config = dict(
    n_layer=14,
    d_model=576,
    n_head=9,
    n_kv_head=9,
    head_dim=64,
    d_mlp=4608,
    vocab_size=13241,
    activation='geglu',
    norm='rmsnorm',
    norm_place='peri',
    norm_eps=1e-05,
    positions='rope',
    rope_base=48300.0,
    rope_fraction=1.0,
    qk_norm=False,
    attn_scale=0.125,
    bias='none',
    tie_embeddings=True,
    parallel_block=False,
    extras=['capped logits'],
    init='uniform',
    init_std_qkv=0.0208,
    init_std_o=0.00393,
    init_std_up=0.0208,
    init_std_down=0.00139,
    optimizer='adamw',
    lr=0.000411,
    lr_mult_qkv=0.5,
    beta1=0.9,
    beta2=0.95,
    lr_head=0.00634,
    grad_clip=1.0,
    warmup_steps=375,
    schedule='wsd',
    decay_fraction=0.749,
    decay_shape='sqrt',
    final_lr_fraction=0.1,
    batch_tokens=[65536, 131072, 196608],
    seq_len=2048,
    doc_mask=True,
    train_tokens=1089000000,
    steps=9010,
    dataset='wikipedia_en',
)
MLP neurons of a small language model. Each row is named by its layer, matrix (gate and up: input weights) and neuron, and shows model dimensions 208-303. Each number is 128 + 24 x the weight over its row's rms, rounded and kept within 0 to 255. A neuron's up and down rows have the sign that makes its largest values positive.
After each neuron's rows, "fires on" lists the tokens most often at its 100 highest values on Wikipedia text that the model never trained on.

L9.gate482 [158 106 113 100 184  94 103 129 101 101 109 156 110 100 139 115 144 185 143  87 110 129 107 118 115 140 150  88  97  63 121 134 132 153  92 127 127 123  94 180 139  90 124 174 114  91 126 113 138 144 154 174 114 147 110 106 138 123  98  97  98 107 144  86 150 122 159 120 111 115 128  85 106 143 161 116 155 125  86 111 135 139  83 166 101 121 137 157 116 115 164 148 167 123 152 151]
L9.up482 [125 157 115 106 121 121 149 164 110 135 170 116 108 162 138 132 122 130 152 104 110  88 141 103 118 145 166 157 142 130 130 123 118 147  84 150 184 158 146 135 113 131  93 155 144 120 114 134 137 128 109 146 137 114 113 129 156 161 156 169 129 114 153 140 130 144  85 106 109  77 104 171 112 115 147 164 105 156 147  81 123 173 116 129 107 148 153 146 147  91 158  92 144 102 130 115]
fires on: "- J", " J", "k", "J", " in K", "K"

L9.gate1507 [ 96 129 119 120  89 151 139 141 102 146 143 108 123 128 124 128 166 127 117 102 100 131 134 116 116 138 104 114 129 128 160 125 157 126 125 111  79 162 168 114  83 125 125 146 109 146 115  84 134 145 135 130 127 114 141 152 129 135 142 181 144 108 159 134 146 139 109 143 122 177 160 128 123 139 171 109 147 184 169 175 150 104 135 100 144 140  86 109 137 116 126 160  98 108 135 118]
L9.up1507 [147 165  91 161 159 124 137 134 134 141 149 100 111 151 127 122 110 145 158 133 117 156 113 168 146 137 149 147 168 156 116 141 107 120 109 194 127  92  93 104 124 121 144 100 114 142 102 145 125 137 137 155 117 111 140 144 106 102 142 133 142 136 118 105 102 107 154 166 131 110 168  92 117 116 158 120 144 105 124 170 130 127 110 145 128 155 120 133 173 122 124 156 123 118 114 170]
fires on: "\n", "\n\n", "ay"

L9.gate773 [130 137 175 151 149 138 178 156 123 109 108 132  99 123 154 146 141  92 135  96 143 151 104 134 147 178 107 119 147 107 105 116 152 146 132 141  95 172 141 102 161 115 101 164 102 131 160 166 157  92 137  76 107 116 139 153 136 136 150 101 155 100 132  96 122  99 177 107 122 117 131  84 112 110 153 132 139 122 138 133 118 104 160  85 163 151 132 152  85 110 133 110  99 130  71 117]
L9.up773 [111 151 169 109 110 109 101 134 120 133 141 152  97 142 144 137 129 111 148 123 166 120  83 157 124 118 107  68 118  99 120 115 153 120 107 135 101 131 157  94 117 105 160 131  85 117 146  83 107 109 142  87 105 123  60 128 111 116 133 151 162 124 122 127 162 181 148 103  83 165 107 160 126  96 169  77 100 126 119 138 133 145 121 141 157  56 155 121 148 137 116  81 156 113 159 131]
fires on: "–", "2", "1", "| ", " | ", "; "

L9.gate3368 [111 137 103 138 145 110 132 103  79 137 179 137 114  93 141 110 134 119 123 153 128  96 105 116 137  96  97 146 103 106 117 139 148 137 127 131  96 119 120 150 133 153 140 122 170 121 157 139 140 136 145 117 126 117 139 151 157 170 130 129 140 146 116 121 151 154 137 137 133 159 150 105 166 151 137 139 127 104 127 170 125 141  91  96  94 130 148  97  92 113 191 178 111 127 114  33]
L9.up3368 [111 107 104 137 104 134 177 151 165 149 125  88 145 110 117 166 104 121 141 136 167 128 139 135 145 142 136 141 147 109 143 122 107 128 136 140 130  99  98 167 124 119 117 142 195 119  87 106 164 141 163  81 143 118 182 126 139 163  98 151 101 137 118 105 168 142 174 140  89 108 142 127 125 179 158 136 173  83 113 148  91 136 145 138 105 134 129 135 133 137 182 141 149 117 141 115]
fires on: "O", " (S", " (O", ", O", " O", " (P"

L9.gate208 [143 159 149 135 145  94 120 121 136 136 161 141 136 141 122 129 122 145 105 106 135 133  66  97 131 156 128 135 119 144 121 131 112 108 133 145  88 160 161 125 115 125 103 113 141 108 141  80 148 115 122 141 112  82 108 144 169 119 133 122 109 125  85 139 148 141 129 102 131 143 160 104 142 156 182 149 167 165 115  96 118  95 134 175 117 123 152 102 115 116 142 153  96 138 125 131]
L9.up208 [112 120 111 131  80 168 173 131  60 136 139  54 101 140 120 134 175 127 113 162 128 108 140 145 158 146  95 144 107 126  88 140 149 191 124 122 121 132 163  92 159 139 125 126 127  80 129 168 146  83 112 132 125 118 119 120 170 121 115 124 129 103 122 149 137 102 142 200 105 162 146 153 141 150 139 160 138 112 168  81 169 116 147 127 118 110 122 130 137 150  99 138 104  70 103 100]
fires on: " J", "J", " (J", " | J", "j", " L"

L9.gate239 [104 138  98  95 149 111  92 142 131 162 178 114 147 139 143 105 156 114 132 130 159 149 100 134 131 117 140 138  71 135 126 158 119 107 121 128 128 109 143 119 127 116 120 168 135 124 130 125 116 131 140 135 132  94  99 146 144 165  84 135 137 107 115 145 103 138 130 102  62 159 132 153 122 131 105 144 136 143 155 158 133 112 152 107 148 158 174 103 158 139 114 179 160 154 148 113]
L9.up239 [ 88  91 111 107 129 140  91 115 134 139 150 142 107 132 150 125 116 136 124 146 186 137 146 153 175  88 137 184  87 132 142  81 146 167 159 152 139  89 152 108 112 109 107 158 133 132 140 145 118 126  83 101 141  81  86 122 100 188 111 112 160  93 113 123 123 139 124 101 111 104 111 123 141 135 109  92 149 135 147 142 151  92 119 128 129 172 173  92 101 173 119 155 118 103  98 112]
fires on: ", P", " P", " | P", " of P", ": P", "- P"

L9.gate2535 [ 98  99 148 147  71 150 165 165 120 150 139 130 108 168 160 136 101 117 137 116 159 149 104 120 167 133 122 168 142 101 125 158 116 119  96 121  85  73 130  93 172 155  84 136 118 119 120 116 101 125 142 132 139 117 100 108 144 170 104 135 137  91  99 160 120 107 133 143  91  80 118 114  87 125 134 164 138 129 130 118 158  71 130 118 106 108 131 126 100 125 135 122 103 152 110 125]
L9.up2535 [147 124 128 121 117 119 157 114 100 144 119 125 106 119 148 130  75 116 161 117 109 154 137 124 136 145  73 163 160 132 142 123 189  82 151 124 133 119 139 122 117 139 100 119 114 134 111 120 101 119 112 150 160 115 106 110 113 160 153 139 184 137 117 127 148 124  96 210 103 143 127 131 156 149 106  86 134 106 118 102 146 164 141 133 135 128 119 213 133  92 138  88 106 164 128 111]
fires on: "L", "G", " dist", " \"L", " natural"

L9.gate1009 [101 118 159 123 108 169  99 102  87 138 149 118 116  96 113 120 114 147 148 118  92 170 155 124 110 160 115 156 167 135 129 136 135 146 137 124  98  46 176 152  74 145  74  98 118 149 157 117 157 134 111  82  89 154 123 124 115 124 171 119 140 116 141 131  82 140 119 116 139 143  97 103 117 200 114 163 131  63 127 154 143 146 120 125 157 116 121  86 148 127 123 124 157 120 130 140]
L9.up1009 [107 124 148 161 122 143 123 129  87  99 141 124 111  95 118 145 134 122 125 158 134 117 107 103 108 134 169 139 141 119 137 142 102 103 135 103 150 161 132 103  96 113 117 106 109 102 140  98 142 132 164 166 134 148 138 119  87 112 104  98 183 135 134 181 119 103 119 141 110 146 200 116 115  89 101 131 140 132 135 103 105 119 156 159 167  69 129 147  94  89 140 177 116  97 119 131]
fires on: "2", "–", "| ", "1", " ("

L9.gate3815 [139 108 124 100 124 122 140 139 104 178 150  90 123 134 120  85 142 101 189 118 113 136  78 119 123 143 134 141 149 152 118 135 149 117 114  98 148 131 107  91 135 152 113 113 157 143 102 117 142 131 150  99 104 134 161 140 125 104 113 118 126 127 115  67  90 137 168  80 116 132 141 158 143 124 110 113  91 167 123 158 140 123 124 112 109 126 155 121 145  99 143 106  71 147 136 137]
L9.up3815 [ 87 107 126 123 161 163 117 149 177 112 141 125  96 116 103 149 118 152 103 144 147 146 115 131 107 132 156 131  88 122 165  99 162 141 101 185 131 128 144  94 128 144  93 142 119 143 136 117 151 130 132 162 116 149 134 119  84 133 136 129 134 179 120  73 121 121 154 143 143 130 127  62  90 100 128 115 171 150 131 124 143 129 148  98 128  92 158 122 128 139 106 145 122 141 102 130]
fires on: "\n", "1", " |", "ump"

L9.gate1853 [136 150 121 145  98 139 118 135 128 127 155  98  85 121 180 130 100 107 121 153 175 128 147 101 138 125 128 136 103 145 106 148 150 126 155 140 131 133 129 148 138 126 136 141  99 138 113 175 152 166 150 119 119  81 142 115 114 131 132 181 103 121  91 153 106 150 119 124 127 126 125  94 105 166 146 155  98 172 104 162 152 105 157 100 141 138 147 119 180 140  89 132 143 120  90 122]
L9.up1853 [139 133 163 144 173 131 129 135 125  97 128 123  79 105 123 174 115 178 111 110 158 148 145 175 158 125 119 142 138 100 138 155 141 133 141 117 119 145 129 101 112 143 103 138 181 107  93 118 168 149 129 127  75 128 157 126 150 122 133 107 120 128 134 117 137 122 125  60 119 144 159 136 159 155 140 114 186 123 170 112 128 112 125 108 113 111 102 120 149 114 100 147 108 168 104 167]
fires on: " P", " | S", " S", " | P", ", P", ", S"

L9.gate4135 [127 148 122 171 150 117 175 108 149 117 167  88 131 146 137 140 131 110 154 119 116 172 119 144 135 121 139 137 117  85 157 134 133 101 112 116 146 149 116 125 171 124 130 163 121  93 165 122 164 145 107 160 155 116  87  94 135 123 125 141 135  82 111 139 110 127 123 120 119 144 107 110 118 100 156 145 126 121 133 147 136 108 158  64 147 113 137  75 123 130 128 143 110 106 162 123]
L9.up4135 [163 100 115 134 102 110 102 116 140 133 100  92 145 148 122 172 115 100 121 140 118 172 125 148 127  98 148 127 115 104 107 114 134 153  87 110 119 103  96 136 116 106 145 135 123 133  82  97 125 140 118  97  99 183  68 152 119 115 139 158 165 124 108 108 142 147 128 157  90 115  95 163 136 152 156 125 102 158 110  94  88 139 162 104  86 148 116 126 116 147 147 109 115 136  82 146]
fires on: "\n", " | ", "0", "s", " | J", ") | "

L9.gate3218 [146 125 165 158 149 125 171 159 110 111 115 134  95 123 167 113 170 139 133 125 159 142 130 120 126 147 116 153  92 111 114 158  86 118 157 180 151 151 112 170 145 100 105  95 159  63 136 116 133 159 136 103 144 108 113  81 156 127 150  95 133 100  92 101 102 135 153 151 121  52 142 145 121 121 109 112 108 153 138 126 162 119 120 131 136 135 112 147 118 123 192 139 115 124 141 139]
L9.up3218 [108  85 126 150 122 136 159 142 130 168 115 134 149  85 118 106 115 136 112 127 115  95 139  76 179 118 145 109 124  79 125 119 152  82 139 158 104 125 104 132 174 137 138  98 134 132 108  95 105 156 130  97 150  96 153 129 138 154 101 105 162 118 124 120 111  71 128 151 120 100 135  83 130  77 149 152  88 133 141 160  87 112 142 120 108 111  89 171 174 109  84 117 127 124 180 167]
fires on: "2", "w", "0", "1", "t"

L9.gate2899 [112  91 140 105  88 127 122 139 114 135 143  70 114 173 152  90  90 170 149 106 146 165 159 103 134 105 131 149 100 127 100 177 144 147 156 168 122 101 116 146 110 154  85 128 125 153 106  96 104  83 175  91 183 148 121  99 121 123  81 148 164 118  83 114  86 124 128 100 106 137  90  91 111 170 107 128 139 119 137 146 144 140 137 144 145  98 160 106 193 117  99 114 136 133 123 114]
L9.up2899 [ 83 156 102 158 105 181 126 113 143 127 117 130 145 116 128 174 145 130 186  94 128 123 140 135 159 117 170 158 124 139  93  73 164 128 198 131 154 120 104 141 182 138 110 116 141 126 132 141 117 132 121 159 123 123 120 149  87 129 160 120 129 163 152  76 149 138 101 136  96 140 147 114 125 129 132 157 150 159  98 124 132 107 146 134  96 129 142 160 113 109 147  99 106 115 119 128]
fires on: "\n", "2", "1"

L9.gate314 [121 169 161 142 145 144 135 146 141 116 161 143 116 136 147 126 117 119 108 142 111 154 134  87 132 119 110 123 117 165 128 135 136 107 144 120  96 135 136 142 129 133  95 144  97 133 147 128  96  58 168 136 101 120 151 121 100 130  94  80 133 136  88 122 140 119 136 153 124 132  99  94 162 135 104 159 172 102 120 138 147 113 126 129 152 168 159 124 115 137 125 159 105  81 112 135]
L9.up314 [135 188 120 159  92 124  58 128 104 138 119  76 130 102 143 142 138 147 100 139 116 136  85 109 166 105 129 131  84 156 102 133 181 110 103 104 133 166 188 126 106 119 132 139 132 112 146 121 166 121 102 130 116 150 116 145 144 156 128 120 122 122  81 143 118 164  82 120 165 144  89 112 138 170 103 135 137 152 142 115 104 150 123 131 138  88 146 120 120 145 116 102 138 141 157  74]
fires on: "2", "–", "1", "| ", "; "

L9.gate3870 [ 83 138 153 141 159 106 186 132 138 119 169 122 143 152 155 125 133 185 173 169 119  76  95  81 110 116 168 165 121 125 128  71  99 153 140 132 127 100 141 148 166 128 108 145 170 103 140 119 152 101 156 109 156  90 190 165 152 168  95  83 144 134 134 147 104 128 129 155 127 105 168 112 127 153 121 141 116 110 135 131 106  86 133 105  83 116 142  80 118 122 173 130 131 122 143 115]
L9.up3870 [126 125 122 138  98 160 135 139 129 122 138 116 106 144 153 138 111 110 161 112 154 113 187 101 107 127  94 154 146 105  79 130 136 129 168 144 147 171 125 119 155 127 137 111 108  68 118 145 139 145 127 146  94 164 132 148 157 117 181 141  84 117 143 107 125 161 138 183 101 120 145 145 122 186 115 179 135 120 117  81  99 150 116 164  88 167 178 140 141 143 124 101 123 148 122 123]
fires on: " O", "O", " | O", ", O", " (O", " of O"

L9.gate2160 [122  82 123 107 121 174 130 126 129  91 124 169 139  93 149 103 135 182 155 132 139  91 112 132 113 102 144 139 117  64 129 161 163 128 147 111 118 127 170 128  78 167 128 152 168 104  98 144 110 140 141 128 143  73 136 138 142  99 135  97 160 125 117 134  81 116 133 131 116 124 134 130 138 109 136 128 156 133 141 102 107 136 139 151 119 150 137 116 142 102 147 149  96 159 142 107]
L9.up2160 [133 145 116  91 131 128 101  88 137 129  95 141 153 124 158 104 153  94  75 128 178 102 119 102 130 119  99 126 109 124 134 109 151 113 115 114 123 150 164 126  79  76 116 144 144 108 102 122 146 120 120 114 126 170 147 114 134 127 156 151 146 137 163 140 126 157 126  72 138 156 110 106 114 127  95 103 124  91 127 108 115 148 141 155 178 115 141 122  71  99  97 101 118  77  93 132]
fires on: " f", " b", " was", " p", " has been", " F"

L9.gate955 [114 127 132 155 154 164 125 103 137 133 162 154  96 133 143 129 117 113 129 115 133 159  59 112 134 153 125 126 140 157 112 143 145 146 112 173  84 143 109 166 120 135 170 139 145 120  92  88 135 133 140 146 148 133  60 136 109 168 103 105 131 102 105 126 111  97  84 125 190 151  73 144 136 155 148 137 126  84 113 108 141 151  98 124 138 153  99  86 142 104 158 117 110 143 151 136]
L9.up955 [180 147 126 188 136 179 104 100 152 137 149 140  95 127 104 132 107 122 105  98 110 153 122 153 146  91  94 133  95 139 141 146 105 144 125 127 144 122  95  85 129 113 172 151 104 109 106 111 152 150 129 139 148 138 111 143 142 118 100 124 155 105 156 145 124 125 115 107 134 142 141  79 154  81  54 105 138  76 123 180  90 118 160 111 130 100  77 111 129  96 114  91 105  99 185 147]
fires on: "–", "f", "-", "isc", "-R", "-P"

L9.gate435 [122 178 136 122 102 128 136 108 117  97 126 125  99 141 147  97 124 123 110  92 102 135 156  91 102  86 120 115 128  99 131 183 107 160 118 126  97 121 116 105 147 157 117 118  76 100 131 157 126  95 117  74 132 127 136 172 163 148 134 154 128 137  92 142 128 117 107 124 111 124 123 141 107 100  94 121 106 115 126 147 126 119 102 113 124 135 141 144 126 116 152 144  93 137  64  87]
L9.up435 [111 163 156 140 120 141 112 126 113 142 139 141 101  96 149 141 102 121 109 150 138 103 119  58 117 119 105 107 146 145 156 184 156 143  83 172  78 103  82  94 109 152 134 135 159 129 132 109 147 155 106 133 102 114  67 111 135 142 120 139 150 105  89 152 127  75 172 131 128 110 150 103 119 104 167  86 132 172  54  93 142  89 115 140 130 113 125 107 140 107 102 133 141 150  76 136]
fires on: "\n", "|", " |", "  -"

L9.gate445 [111 160  99 112 146 111 146 121 118 128 146 131 111 129 144 107 137 126 160 139 112 181  93 110  83 115 104  94 139 157 157 138 116 139 133 158 119 123 112 141  99 137 132 120 116 120 137 116 143 125 165 104 123  91 152 131 139 125 108 108 125 103 103 125 121 157 146 136 126 130 127 111 141 160 148 101 122 110 132 154 116 135 130  99  83 129 153 130 138 153 177 119  98 136 105 160]
L9.up445 [158 141 138 122 123 129 144 113 151 168 123  80 110 167 135 161  71 120 149 139 144 112 131 126 107 105 139 156 114  69 137 152 155 141 150 119  92  80  98  77 147 108 103 110 117 140 113 129 142 129 135 159 118 143 143 138 159  84 111  97 139 106 139 107 115 117 140 152 138 134 147  95 120 158 131 124 171 131 142 142 108 100 101 161 140 154  55 165 150  89 134 148 121 123 148 186]
fires on: "\n", " Oct"

L9.gate1505 [114 129  88 153  88 143 114 165 122  99 122 142  95 110 138 175 162 118 142 145  96 140 106 131 139  95 165 141  95 108 150 122 142 145 123  94 116 134 153 128 152 108 113 138 131 136 169 134 101 120 174 115 140 134  89 133 151 140 115 119 110 146 126  96  78 179 109 145 130 106 182  95 101 127 151 108 118 142 109 159 105 139 110 138 116 122 105  95 126 145 132 126 142  99 114 129]
L9.up1505 [110  92 104 115 117 166  97 146 152 118 143 131 133  49 131 164 175 138 130 112 161 138 145 121 182  92 136 178  70 139 110 166 154 146 153 116 141 112 120 110  81 117 113 115 120 125 141 135  92 132 108 161 103 123 179 121 101  89 142 130 127 112 149 153 126 180 123 120 124  84 142 146 127  92 121 173 138 117  92 186 113 141 115 143  94 139 134 144 129 152 126 123 134 135 115 124]
fires on: " a", " A", " | A", "- A", "A", " \"A"

L9.gate2447 [116 140  86 167 149 143  99 103 109 131 152 102  86  97 130 142 118 113 132 140 134 184 169 138 120 117 120 138 114 145 138 141  98 150 132  81 143 106 143 127 139 121 129 110 176 122 152 175 183 105 136 135 136  98 143 118 137 173 127 180 153 105 122 126 127 154 145 115 161 122 155 116 155 154 126  83  86 164 130 112 137 106  90 138 103 114 145 151 114 126  88 134 158 132 109 108]
L9.up2447 [120 161 114 124 107 121 168 110 149 152 166 140 134 129 135 127  98 116 145 124 162 157 118 157 114 131 109 115 132 139 124 117 140  92 122 164 148 146 136 108 169 108 146 144 102  98 111 149 101 126 122 151 104  92 109  75 137 168 122 176 125 141 107 102 159 137 167 142 127 123 107  91 120 169 115 132 117 140 124 176  97 155 140 134  98 103  67  95 216 125 112 141 146 105 114 133]
fires on: " | S", " S", "- S", "S", ", S", " \"S"

L9.gate3629 [175 136  98 106 141 143 101 131  97 102 149 134 106 180 142 104 155 136 208 126 121 142 108 118 121 127 147 173 135 121 117 135 111  98 157 136 132 153 128 111 135 134 123 135 128 124 119 148 132 114 117 100 137  81 143 135 159 156 109  95 148 119  79 105 127 137 144 131  98 142 132 157 124 137 104 126 102  94 145 159 105 114 152 126 118 143 122 130 151 104 138 152 144  93 147 121]
L9.up3629 [ 91 113 106 170 141 140 152 163 161 133  99 111 129 169 128 113 124 110 107 132 154 157 144 115 146 167 140 176  90 148 145 106 134 126 137 138 142 125 119 147 112 132 131 162 125 124 124  68 166 159 160 140 149 145 117 124 130  61 138  77 163 114 110 122 125 113  76 109 126 135 150 100 157 123 100 100 132 126 123 121 130 142 148 117 102 166 165 126 108 127 166 135 112 154 118 116]
fires on: " | P", ", P", "- P", " the p", " (P", " p"

L9.gate1411 [ 83  82 189 136 121 164 120 122 157 120 148 140  97 124 100 120 115 110 149  91  91 147 109 137 132 134  88 174 136  93 152 139 158 118 157 162 106  79 150 108 158 131 127 122 154 139  86 127  87 108 133 142 175 125  73 145 118 109 179 144 112 124  57  98 108 130 131 130 117 117 125  97 128 144 133 132 146 111 118 139 128 138 139 108 146 144 126  77 164 111 161 108 154 137 149 150]
L9.up1411 [ 96 135 103 131 119 141 129 112  93 107 150 117 138 159 113 102 154 107 138 109 139 114 117 151 119 150  70 191  76 154 119 111 146 123 165 182 105 128  96  85 157 118 148 121 147 145  92 126 132 137 125  62 117 175 125 161  99  98 118 177  75  99 111 130 114 103 134 109 151 166 143 117 116 102 123 123  97 158 146 112 178  71 161 177 109  76 121 119 115 143 128 136 147 137  88 159]
fires on: "–", " mel"

L9.gate1914 [126 143 163 101 152 146 139 111 147 167 137  80 151 133 152 104 122 116 197  90 125 113 110 138 113 119 135 119  95 124  95 120 126 128 135 147 109 145 128  96 112 133 133 136 153  88 160  90 110 167 169 107 134 120 132  91 138 133 159 127 130 114 135 109 147 117 110 143 153 135 162 126 156 133 115 128 133 130 100 123 137 123 104 134 133 154 139 145 177 109 139 119 124 107 123 122]
L9.up1914 [146 132 153 121 132 137 152 112 127 166  81 118 122 127 132 131 127 170 144 143 145 144 113  85 140 146 172 137 152 127  94 140 145 132 112 122 119 143  98 122 154 137 134 124  86  81 119 122 131 112 155 147 110 129 130 136 110 144 130 124 126 101 125 127 173 142 120 122  84 111 124  98 159 135 115  96 127 149 122 106 145 143 133  99 121 141  94 137 134 111 126 134 179 124 184 129]
fires on: "2", " ", " | "

L9.gate1102 [ 99 120 110 150 119 129 155  82 132 118 135 137 153 134 126  94  88 157 121 129 143 140 132 138 131 149 108 110 105 145 144 141 174 113 119 100  99 142 143 120 102 154 150 157  91 139 113 105 165 105 124  90 117 141 131 120 165 160 122 138 103 164 143 115 146 110 110 158 155 112 140 131 111 172 138 114 141 129 133 135 119 119 128 130 123  83 117 176  82 146  99 112 106 113 137 113]
L9.up1102 [109 117 142 145 145 135 166  80 154 130 114 123 110  80 160 127  93 142 137 133  84 122 105 120 141 141 154 159 169 186 158 108 114  98 141 154  79 114 149 124 110 143 114 141 121 128 112 153 126 117 117  85 109 143 116 118 125 123 106 141 168 147 124  96 132 121 139 111 103 149 121 116 136  94 116 119 114 125 121 141  80 105 157  99 149 120 150 136 121 131 168 188 138  84 106 107]
fires on: " m", " took", " the m", " at", " a m"

L9.gate2955 [118 136 135 173  83 138 112 129 128 182 164 127  91 113 122  92 123 120 129 137 122 135 133 110 120 146 108 133 100 133 141 143 100 173 103 147  61 101  63  83 111 156 163 119 148 130 158 159 152 119 129 116 152 162  87 114 105 125 113 138 113 157 125 121 115 164 101 148  93 131 103 105 136 141 133 109 108 138 127 123 157 118 137  92  84 137 100 118 139 146 134 138 125 157  81 103]
L9.up2955 [145 148  97 168 119 132 134 140 138 147 143 119 119 122 129 141 137 136 130 154 128 147 143 113 110  94  95 140 141  92 110 133 121 135  95 156  97 133  91 113 170 157 173 148 135 111 171 118 100 120 130 111 162 127 138 130 122 145 136 144 141 124 132 119 128 142 136 118 137 134 129 181 102 149 123  88 166 135 108 101 147  88 120 111 132 132 145  96 118 129  73  86 129 116 114 102]
fires on: " –", "\n", " |", "s and", "\" –", " -"

L9.gate4122 [ 85  97 105 154 112 112 157 120 114 104 153  92 150 104 112 160 143  86 150 138 123 183 112 109 142 110 118 124 104 147 103 143 145  98 132 155 147 101 115 109 138 177 144 150 157  97 137 111 159 147 150  77  76 140 101 129 178 147 117 135 123 123 121 160  96 154 144 151 132 151 162 110 142 118 135 113 157 102 137 155  91 145 147 162 138 166 126 120 119 143 141 124 115  93 134 123]
L9.up4122 [ 94 109  78 107 190 115 144 127 170 120 120 102 106 102 109 136 129 121 158 162 145 155 130 147 190 114 113 145 139 136 166 134 148 147 137 129 144 116 167 146 136 102 149 156 137  85 124 139 141 114 125 135 127 140 112 108 128 147 123 149 182 166 136  93 150 159 101 127  81 141 142 128 121 139  93 157 120  83 107 136 122 139 137 153 149 188  84 138  83 146 173 155  87 144 165 115]
fires on: " (A", " | A", "A", ", A", " \"A", ": A"

L9.gate3244 [125 109 138 125 118 107 161  99 151 166 146 105 112 118 147 111 137  93 119 127 161 129 118 102 124 160 170 110 127  95 141  99 164 137  80 151 133 113  83 110 145  97 126 166 169 172 108 126 113 135  99 134 111 141 135 105 144 121  73  80 100  89 115 141 140 100  99  98 108 149 102 147 125 133 126 161 157 122 100 138 157 134 139  55 177 136 128  95 119 121 104 123 118 123 136 138]
L9.up3244 [120 120 127 146 124 118  91  78 136 115 126  93 144 132 148 113 108 182 160 183 148 116 141 134 125 130 148 101 137 119 118 131  97 119 137 125 140 113  93  77 140 138 183 157 176 157 149  90 129  81 106  88 174 129 149 130 142  88 131 132 115 149  66 140 119 133 127 109 108 129 120 117  88 140 126 115 128 129 142 159 123 103 165 144 135 146 142 193  58 163 156 109 165 156 100 128]
fires on: " U.", " | ", ".", ") | ", " or"

L9.gate4063 [127 103 128 128 140 112 129  76  90 147 143 150 131 155 123  96 127 151 138 120 146 171 133 122 143 164 145 136  81 137 128 134 130 153 155 125 114 102 125 111 129 137 156 138 129 122 137 128 116 128 153 161 137 117 150 140 123 149  96 145 146 103 126 131 159 176 145 190 128 113 135 142 134 110 149 136 108 140 101 172 127 124 105 153 149 105 183 115 152 102 118 139  87 141 140  80]
L9.up4063 [123  82 135 132 162 124 115 124 160 105 101 132 146  89 104 128 153 142 149 125  98 102 116 107 129 127 177 110 138 146 105 111 118 127  98 139  87 102 100 114 170 114 137  88 120 111 149 102 157 146 169  84 160 120  91 129 146 144 156 113 131 129 137 145 138 174 139 142 109 138 106 107 118 127 149 137 123  93 123 159 119 119 146 110 134 131 159 155 148 125 134 123 134  77 116 123]
fires on: " |", " |  |", ") |", "ed |", " sale"

L9.gate138 [151 126 128 161 138  99 114 142 130 115  98 135 133 151 127 134 151 110 140 154 132 129  92 109 102 154 155 144 151 145 126 127 127 121 106 111 129  87 115 113 138 122 118 144 115 103 115  78 100 143 158 127 102 128 134 129 157 180  95 168 101 126 129 136 167 163 125 126 117  84 139 126 121  94 106 162  90 145 117  96 112 125 122 108 175 151 149 165 167 114 138 122 159 107 139 127]
L9.up138 [107 153 192 130 129 139  86 165 134 123 143 140 134 122 120 128 156 146 147 134 144 151 138 135 104  98 102  95 118 143 133 113 169 168 129 129  71  88 136 105 178  90 124 113 110 113 109 103 136 126  94 118 159 125 127 135 118 120 154 118 170 100 110 106 127 160 122 155 104 142 117 130 128 146 121 155  97 144 146  59  93 143 149 130 114 170 143  99 116 109 148  74  99 160 161  85]
fires on: "2", "; D", " except", "D", " d"

L9.gate4556 [ 95 142 121 133 137 135 125 119 105  92 159 119 104  68 154 117 108 162 156 101  96 176 136 108 125 112 115 142 149 183 130 148 132 123 135 100 123  85 169 119 124 113 108 127 127 123  94  95 149 136 177 145 117 124 131  97 118 200 109 128 123 138 117 156 148 150 159 126  94 110 166 138 144 133  99 131 101 118 140 115 139 131 113 103 120 116 162 140 158 146 125 120 103 105  89 114]
L9.up4556 [118 169 137 105 134  71 149 116 111 118 113  89 102 112 135 107 137 148 135 121 161 134  78 100 116 168 128  93 118 154 126 139 145 110 151 135 127 124 120 161 125 123 160 121 137 101 108 125 140 107 147 134 126 114 132 157 141 118 112 113 122 107 110 120 133 125 145 119 119 109 161 127 140 140 109 138 137 134 115 126  90 106 147 123  97 124  93 121 142  97 108 139 162 121 120 123]
fires on: " | S", ", S", " and S", " | R", "| R", "- S"

L9.gate716 [126 138 117 149 148 118 126 123 177  99 186 130  75 183 146 154 146 125  99 120 132 158 157 153 106 106  97 142 121 155 119  81 151 108 159 150 140 134 134 165 141 135 118 110 113 119 162 151 138 159 138  70 128 125 124  83 137 121 159 153 150  84 137 115 133 147 136 131 147  93 112 153 171 120 134 121 114 159 134 142 127 136  99  99 140  91 163  58 156 115 136 136 152 117 120 160]
L9.up716 [136 152 142 109 143 142 145 134 151 164 170  83 106 129 130 129  99 159  94 143 131 114 136 136 148  93  98 142 159 190 134 123 116 137 149 141 112 108 135 117  91 153 148 133 129 116 139 147 121 130 123 132 113 128 141 146 104 148 116 121 159 135 121 114 172 113 111 164 114 121 134 130 128  99  83 119 128 155 174 106 105 132 123 142 102 138 124  78 110  95 132 125 161 159  84 159]
fires on: " S", " M", "- S", "- M", " | S"